python train.py --n_layer=10 --d_model=256 --n_head=4 --n_kv_head=1 --head_dim=64 --d_mlp=1024 --vocab_size=4096 --activation="gelu" --norm="layernorm" --norm_place="pre" --norm_eps=1e-06 --positions="learned" --qk_norm=true --attn_scale=0.185 --bias="none" --tie_embeddings=true --parallel_block=true --init="normal" --init_std_qkv=0.0334 --init_std_o=0.0415 --init_std_up=0.0478 --init_std_down=0.0478 --optimizer="muon_variant" --lr=0.00876 --beta1=0.95 --weight_decay=0.0 --lr_head=0.00726 --grad_clip=1.0 --warmup_steps=0 --schedule="wsd" --decay_fraction=1.0 --decay_shape="linear" --final_lr_fraction=0.1 --batch_tokens=[16384, 32768, 49152] --seq_len=512 --doc_mask=true --train_tokens=151500000 --steps=5173 --dataset="wikipedia_en"
MLP neurons of a small language model. Each row is named by its layer, matrix (up: input weights) and neuron, and shows model dimensions 80-207. Each number is 128 + 32 x the weight over its row's rms, rounded and kept within 0 to 255. Numbers have three digits each.
After each neuron's rows, "fires in" lists the words (lower case) most often at its 100 highest values on Wikipedia text that the model never trained on.

L4.up750:169091093106145121141125149136128097109168106110096098091093104098094140145181139130103112137105131139121120114133155132120138073161187131087107148095209138120124130180123121130033065175153107115087072125078141155188104112099128122135174124088087165163083169130152118170066144133166096127152116113120101134136156124148099096152065132174170159170083109116102143202156163126112144132134
fires in: "who", "which", "is", "an", "a"

L3.up790:135134091105147105101096170136142139082204151110102078154125171162104077072175119095145096114110087107120162134169123137175179145073122159152118121079138180159155125107164167122155154158138124118162115179147152084133140121084129121058194081154105136097140110104148102146122142133111125081118124099059099128143153124149165133101143122170180149104110111129089117131163160066078117134130
fires in: "being", "are", "is", "been", "were", "was"

L3.up759:169035089135142130101122153126106159092140250177131087160144087160178106157160055147121085192152080137122107157127158142080140096108089155174156133120152113103108166119117097132147046154154071127131165106109148166057116050149107083120100117173166163139090169145108157146146130113145161174138149193091114114121086141109091178151147117149102139164160086107126130117147105102167107210097
fires in: "to", "july", "from", "by", "at", "may"

L4.up357:107061144136184072119085123152158106146143142118150089162105104096149138122159134127133081110205183079089108136117089183121121102161145160113132157122123094155137153110121126219086104151144092158134097134166162113138150119137153093066166226107099178089132081166146135163137149080126149164127093130150107213180171107126133125114106108115121154101182102127168138120104135155111116119150
fires in: "who", "that", "which", "when", "whose"

L4.up440:104089175111060114149094101108125133195203070116123098091088070109153071125198135152066150131124123127143148147135078154123132146107085131195177100145114100092147112095171126176167145131155149149168113113161187078126088064119146207115100133095125127172138093093101167163172121110062068062092109096115105158099122146107147196124112157081123095117148129136130094102106151129178160187130
fires in: "including", "and", "include", "as", "such", "than"

L4.up669:157077130070100084141139145081134139126158152154170096142172152139198125111151098043112094115142090091107145141155076147128163137106129106184065103140133131127170100146110126122187124117110158176164134138111167161122102127120130219163140076124113161130130099083142172115113133049160090191068129167064138159097157111087136171135120154156159104116186142133176127108164151098109134124117
fires in: "was", "votes", "is", "are", "were"

L5.up575:126077154139158102099016197187106117155121140129102039162197151132148093140154127143142109166110114123092115140129080133113102112021122193102137193130126139124085153095128106104149131080136160069195185140119148101164139116138114122133176112160095160151125158155187148191102143100126099143136078106103075135085129107116110149142158089112115104112065123091149138169142114133097057168103
fires in: "to", "was", "being", "were", "is", "in"

L4.up888:059148126100114129129151138154154101170159155118102157185166132109164180186143158154135167100128152133153129169118067132118151086171089097139150156075178082165138103122102101123127122153145130140128104091172119104088072196084184141122183099076113136099027106120136109103095199117120101161083142094177167137127117166102062111127097144095137130090185133137085105128141153163110102122171
fires in: "that", "population", "place", "who", "between"

L4.up561:105141112144106117091070140117150089062107142090138108133158168141154146105176182088110119110112113094089099084159128147144198219126090137125152138102093145116130080097164118095162187159145115113162155124083064071124142158134120139140111157154066168099102110106085112144077135113100112172152123089046181159086126075177160182113133112162113168122146105133159094098158138103096151095069
fires in: "as", "was", "been"

L4.up893:142131136112104168079079103137157115064081156183122126108078121179149119173118142130093131177086126143151120100113113157096148117132085114185181111193171119159129121151147121123147117043161239166122165158136106123133177055091095130169117113170125123129183150107172088106143136110159123139112120163115087114117145129128124182113165203138141068114120181140085109128121120099067058190180
fires in: "he", "to", "they", "had", "ghica"

L4.up416:130132173183103104149150146096185118130095141150128187170185133148150097088100133148158158138072164147216073109169153125150155106085150125077169098152147122135117086171159123177100138139143138082118152143116096138118102112118104123087144173077106111126113196121160091093147178157081161155094152108115084111154132173184169065135123185067214161125085168111094123119152167110164156053112
fires in: "for", "saterland"

L3.up155:138149108120083073084118156158162139137140166124124091104168114096136090117124093108106132163168084105113086133148089164082136147146109107122097033089156146130136113197085097097150137175198107162146174160123096102133109139087149132151114114191159193147081070097094140158117125089133110127162132075092145143122089100129074063145141179165136171106201133140134142113146129153139118127138
fires in: "when", "was", "is", "as", "which"

L3.up381:161174165117149125149086153141061110164101107131183118145134138102109117130129118099132171158093131122138155138132133160108127064122138163130161091119104102094125114096125147102164158099196114098157099103072126144129106130129114091132146109157102091094126139184156152143076160250103119157111066148107051119083152093071097094134129151149116146095130156102097088148121186111136089077153
fires in: "that", "when", "if", "total"

L5.up366:164097132169114073085166181197118171170130170161103046099188135119065123145129105123133159120129111111142125090142113096177112070100095148141176155093090115133162105102148140134167114126115186111104193112131153106096105183154105146128085131125089167092097154187077132109151093185095149129137106146115097149120120119140094149175114141134087152157159152167122142216126181152135090175089
fires in: "is", "are", "at", "from", "s", "be"

L3.up868:178159152118106112101057134161130103142088104061025121123171098182127118140180128115158166134162085178105081131153158171144093124116119124139170110132101119120113133160066117125102126134086138109070132127118079155120141111119129147168122156160166172061129160127133143068157122109079133112169075044090220159148092103165120124123094113132124150121127125153135140099137081152167144099151
fires in: "the", "a", "at"

L5.up1012:138129150112113102091080106119143131129069178076106141092145180105114170160141112089189098128242076111140134156143165104145144127121109141155122138126109129070123116158172091129136178165100184100122123133084139117055138096143147183116121114118137137174149127108091097118134236117121163165156118142102171161084127127090161149136150146119081180155165142174116122067173124140125101123062
fires in: "at", "attended", "from"

L5.up503:142143131126078140097102117163127173144090133116104163113070125136148064127126143137112134092074111182241073086127117064120178102162143098103090134111087112083092171156099113142183149129117174096114162110148111119091112110136105090162120103151130127136130174077143191114155120092174131075126130115081108097169152142199131160099133132142147102124104074120140134144106158097106120154170
fires in: "on", "of", "part", "at"

L5.up197:128138157150127106099075158117142118123118108117112142112143159166149155088128159085132120106119156114141120183133141102142133126128120122107145168064170066081101100149173158192154150040092163178183151124199127177109134136128127143126137097140056078137153161131084139165121113113066186101151100077094088098152151112153168097134136102160090106147089118119102108126127162094169127144161
fires in: "to"

L4.up1022:185126165121136099130084126175161135151177124081137124151156144133125133081111160122087161092084111146103102158117097116145140174113102154178144153215125173177171101123111118137141134129196114121142134080129129132105120127075097136126132135079131180160057166055100109082142059088120119146079081119165156121136145106113132187136129129100123120169117154159114173160121156091113156169092
fires in: "had", "after", "began", "started", "would"

L5.up86:112120130144181144119111105151162125099113081161142157165087153096121106110136115072177138092066180163160129171143107174129179137108095081080162130112112139111068130178105109131147203122109123116170101102104120134090102229148120107111163107170130143099105109187141192106155191147165125136105065135119122149111180131070112134110115110109176179092115164166130138150125134162104115158087
fires in: "is", "was"

L4.up612:201104156109128104137111128144114112076140149129121128123155127157169165177105124142117173126074134135166074166127116072137066130143151124095106140154093107113118102149078099115130114148160181154123191108135115112103194192077116131105148099104112134186154122107142082138193105036168108101132105182088093063157188132163055120141150065138151123162143164145135145092168128145119127187122
fires in: "on", "was", "at", "with", "number", "is"

L5.up72:136162162105143175157163081085150135104106137151165092125127232132093104148149083096118135168143143070101076086137139137142170129160157064129089165127149106158102149179107179169103129135114155044116046127159136155166075120120110106129130123086193089176143126111079120201133167138149135118191139134122159153073137140138187143143145134150124157086163135126100182154134095092175100112099
fires in: "but", "while", "that", "who"

L3.up730:138133175138122105104103085122078083133052178096091120122103123119104087036149090096171120167177149125132147202137184101188165183059107133150119154207143133155127087081122158138134159118107098143168155062153201139097107172106112130127152076091129123147102096184159143109130119132118132160077059066159074117112132089097119137199133102127125088168163162145125093142140090155143168145117
fires in: "during", "began", "end", "started", "following"

L5.up691:138111148133159088109147103128101106119131150188173053146143174132116154174108124136144100156097110092122072105164133154158193130177063148149168116125069081099155119115134119183171110157208152095078169088143126179094103101127134093066153161125123139141130137135135176156101149207141122141205087095075145154110110093116103108159098158133084169158171142171128130166154081074104106120098
fires in: "for", "in", "was", "on", "at"

L5.up863:093104186075145146103071070148133130151134113111139139109104145162131187138091096128116107137146116118072157151146164102129119140109164133106143147126138062092191161102100092140122165143176074109123163094165121107052091133134136103134098117153134120129092122169113123197140167083147114139114095135076096131112123178152094187132150136144143159074103108164149107141114186112159155228079
fires in: "on", "in", "until", "under"

L3.up405:176086137100146148170141143090144126141122219140139095128149171146119122174137133117137171125108133181143115159168112151095162076180123140121117167108073164126160087137130101111126112063105096172146115107143135084078150138144093171116131216125080130100128107114170142090098055097135155190117111151141038067102076188183104178180132132071094144072105166144082140151104140134163096124077
fires in: "to", "would", "may", "can", "could"

L4.up572:131166069154129116155074136120107152119249127159115138164175125103138092112189155116111127160101121102084152138126110123116167079130123138130135103075179144098129108080157150120128112115147150149115082110147123142095050100139121179130165104120101121141089121186142103081108090134134094121145057063082099137097116133106100146146143083180120124155126153179164092069109081100144132169135
fires in: "that", "which", "it", "who"

L4.up177:125141156101148103139152157076135164108154131149087084127128153106146136189092125180134146142156128114087103112134155102125058136146061149126138090131089030140209168135116130169098130097148096089176085080169138128130114129090149050098130103149131137156160133096116089119159159148156127128157103140158149138160169168121143114141104122142095170137112116166074119168150220136069092123125
fires in: "who", "that", "whole"

L5.up338:194136134130150128105134131123135153067097178129078174136139147109125110081146178070155069103145121144127134134124128097170093114157098152132112172116108128123063177157140130129120166076133108162101139102080081163178180161135068064087176142138149079117153089152149132183081106173147154158100126083159128079067174099129085151113109098138073119071131101145138129095153142095073159116140
fires in: "to", "not", "as", "appointed", "first"

L4.up528:083136144139151153087122134128145122125118184105112102137109139105101115156165140116146121150086114097116126128110169154133095127107197102094115103112165047123094189125130151159164138095222084108133093168170138139147105191137122091075123105162142164117124092166099119123135118119141165132115110109138114135088183118177119155097054114150151138102110141156113104139183232080111061141152
fires in: "s", "who", "and"

L4.up703:068149103116137105150084101124146128106113123109123181152126102116155139173138086135133139114180072125137095115061136132106162119134137130093118124147113096156188145146131145150182126097075144111140097082150132161080108128143088117150149140095115073205175121150129100093090130129160132121109127140152124092107202139150125177112139141130140142130145120133139117103178153138155158139077
fires in: "on", "basketball"

L4.up838:156135102132114142115124107126150154183119173138103107148086129079090148150147092106103159117148150163102073098157143163089179139170086073124166106148141078163111142166160162172168212142135152062106095117149142151151146087115163095161114128144139195146119124139102209078157113106185131112128081140092145124135095180177147122119146074101123192133158194200072150138137164193098096182063
fires in: "the", "a", "in", "s", "to", "it"

L3.up684:181101104138134075112175111096160138150131155094163105096087155163100177158081132114101099136131107129102114138073029163088148066167118141166116079196079107119190162089121069142163176066158151126094142130123150176154138137106139072109102119102121106155086098149104093130130083128174056151169082136098095130187094144136122141095150090137101153173126134093140110153182131150053124178146
fires in: "is", "was", "had", "are", "in", "has"

L4.up115:090150147123166158165165145138121144167091096134089187172143119169123132171173092151140093118093133181141122114104141093144101109139155127060120103094028053141126154112148116148128133117105131144145146144118128126107104141161024124078117144075109088148158152110153101080112174134057114139108142067126132176084135116156147111166159170081143167202202098127082196144132098116127122056179
fires in: "in", "at", "on", "codman"

L3.up174:150110115111103179169141104095174168112157076125174067104102086181128189064117164192097130119115142144184168163153089185195100173127070097141094087116122121103111115145082178137146142139118075111100100175109165133146129117125086145146191054139147160097089073156133147124128176193144077148062135137075110115104112138112100111091126141130114122123167140155144086111113143143076118125177
fires in: "including", "as", "played", "example", "based", "such"

L4.up784:112145154144147162139144138106162094099119112073129139107137125101119126082148138146144123107163152105151164137112128169143159064207136109108188103153164085079136100090132096160123207141139157159153120201094095102144140116140144103159085113066103148121156153072090177162130102110128188144142181140095112132154126188119126159149093049148156160147125141137125035104114126077157051118130
fires in: "national", "art", "book", "state", "work", "land"

L3.up167:088121122145077153181168155150121102088175215114093139079130092206127086119071133140201100113107101228162109059155162114132167135142070143085114097144152113137098091131121132136114121183118169141048117058126102121111154138187062159194127157135151159066157164100162137111100137186166107090149144121158089108115108113137100130119099131137162142105099160110130157140096148100158131102071
fires in: "from", "to"

L5.up97:175122167119108103172158056137144146097103169128073082102129127150106122107121106168116111082078082129170127123178135149169102121131126133141119147148106076149123143085152106184157136117171092126162134098121169200121120155088113041095083057094166145183154129089079085111212117173149112130062099081153160099126149110132134168121129099114059112212156168204141129102118128095141166167087
fires in: "from", "due", "with", "are", "during"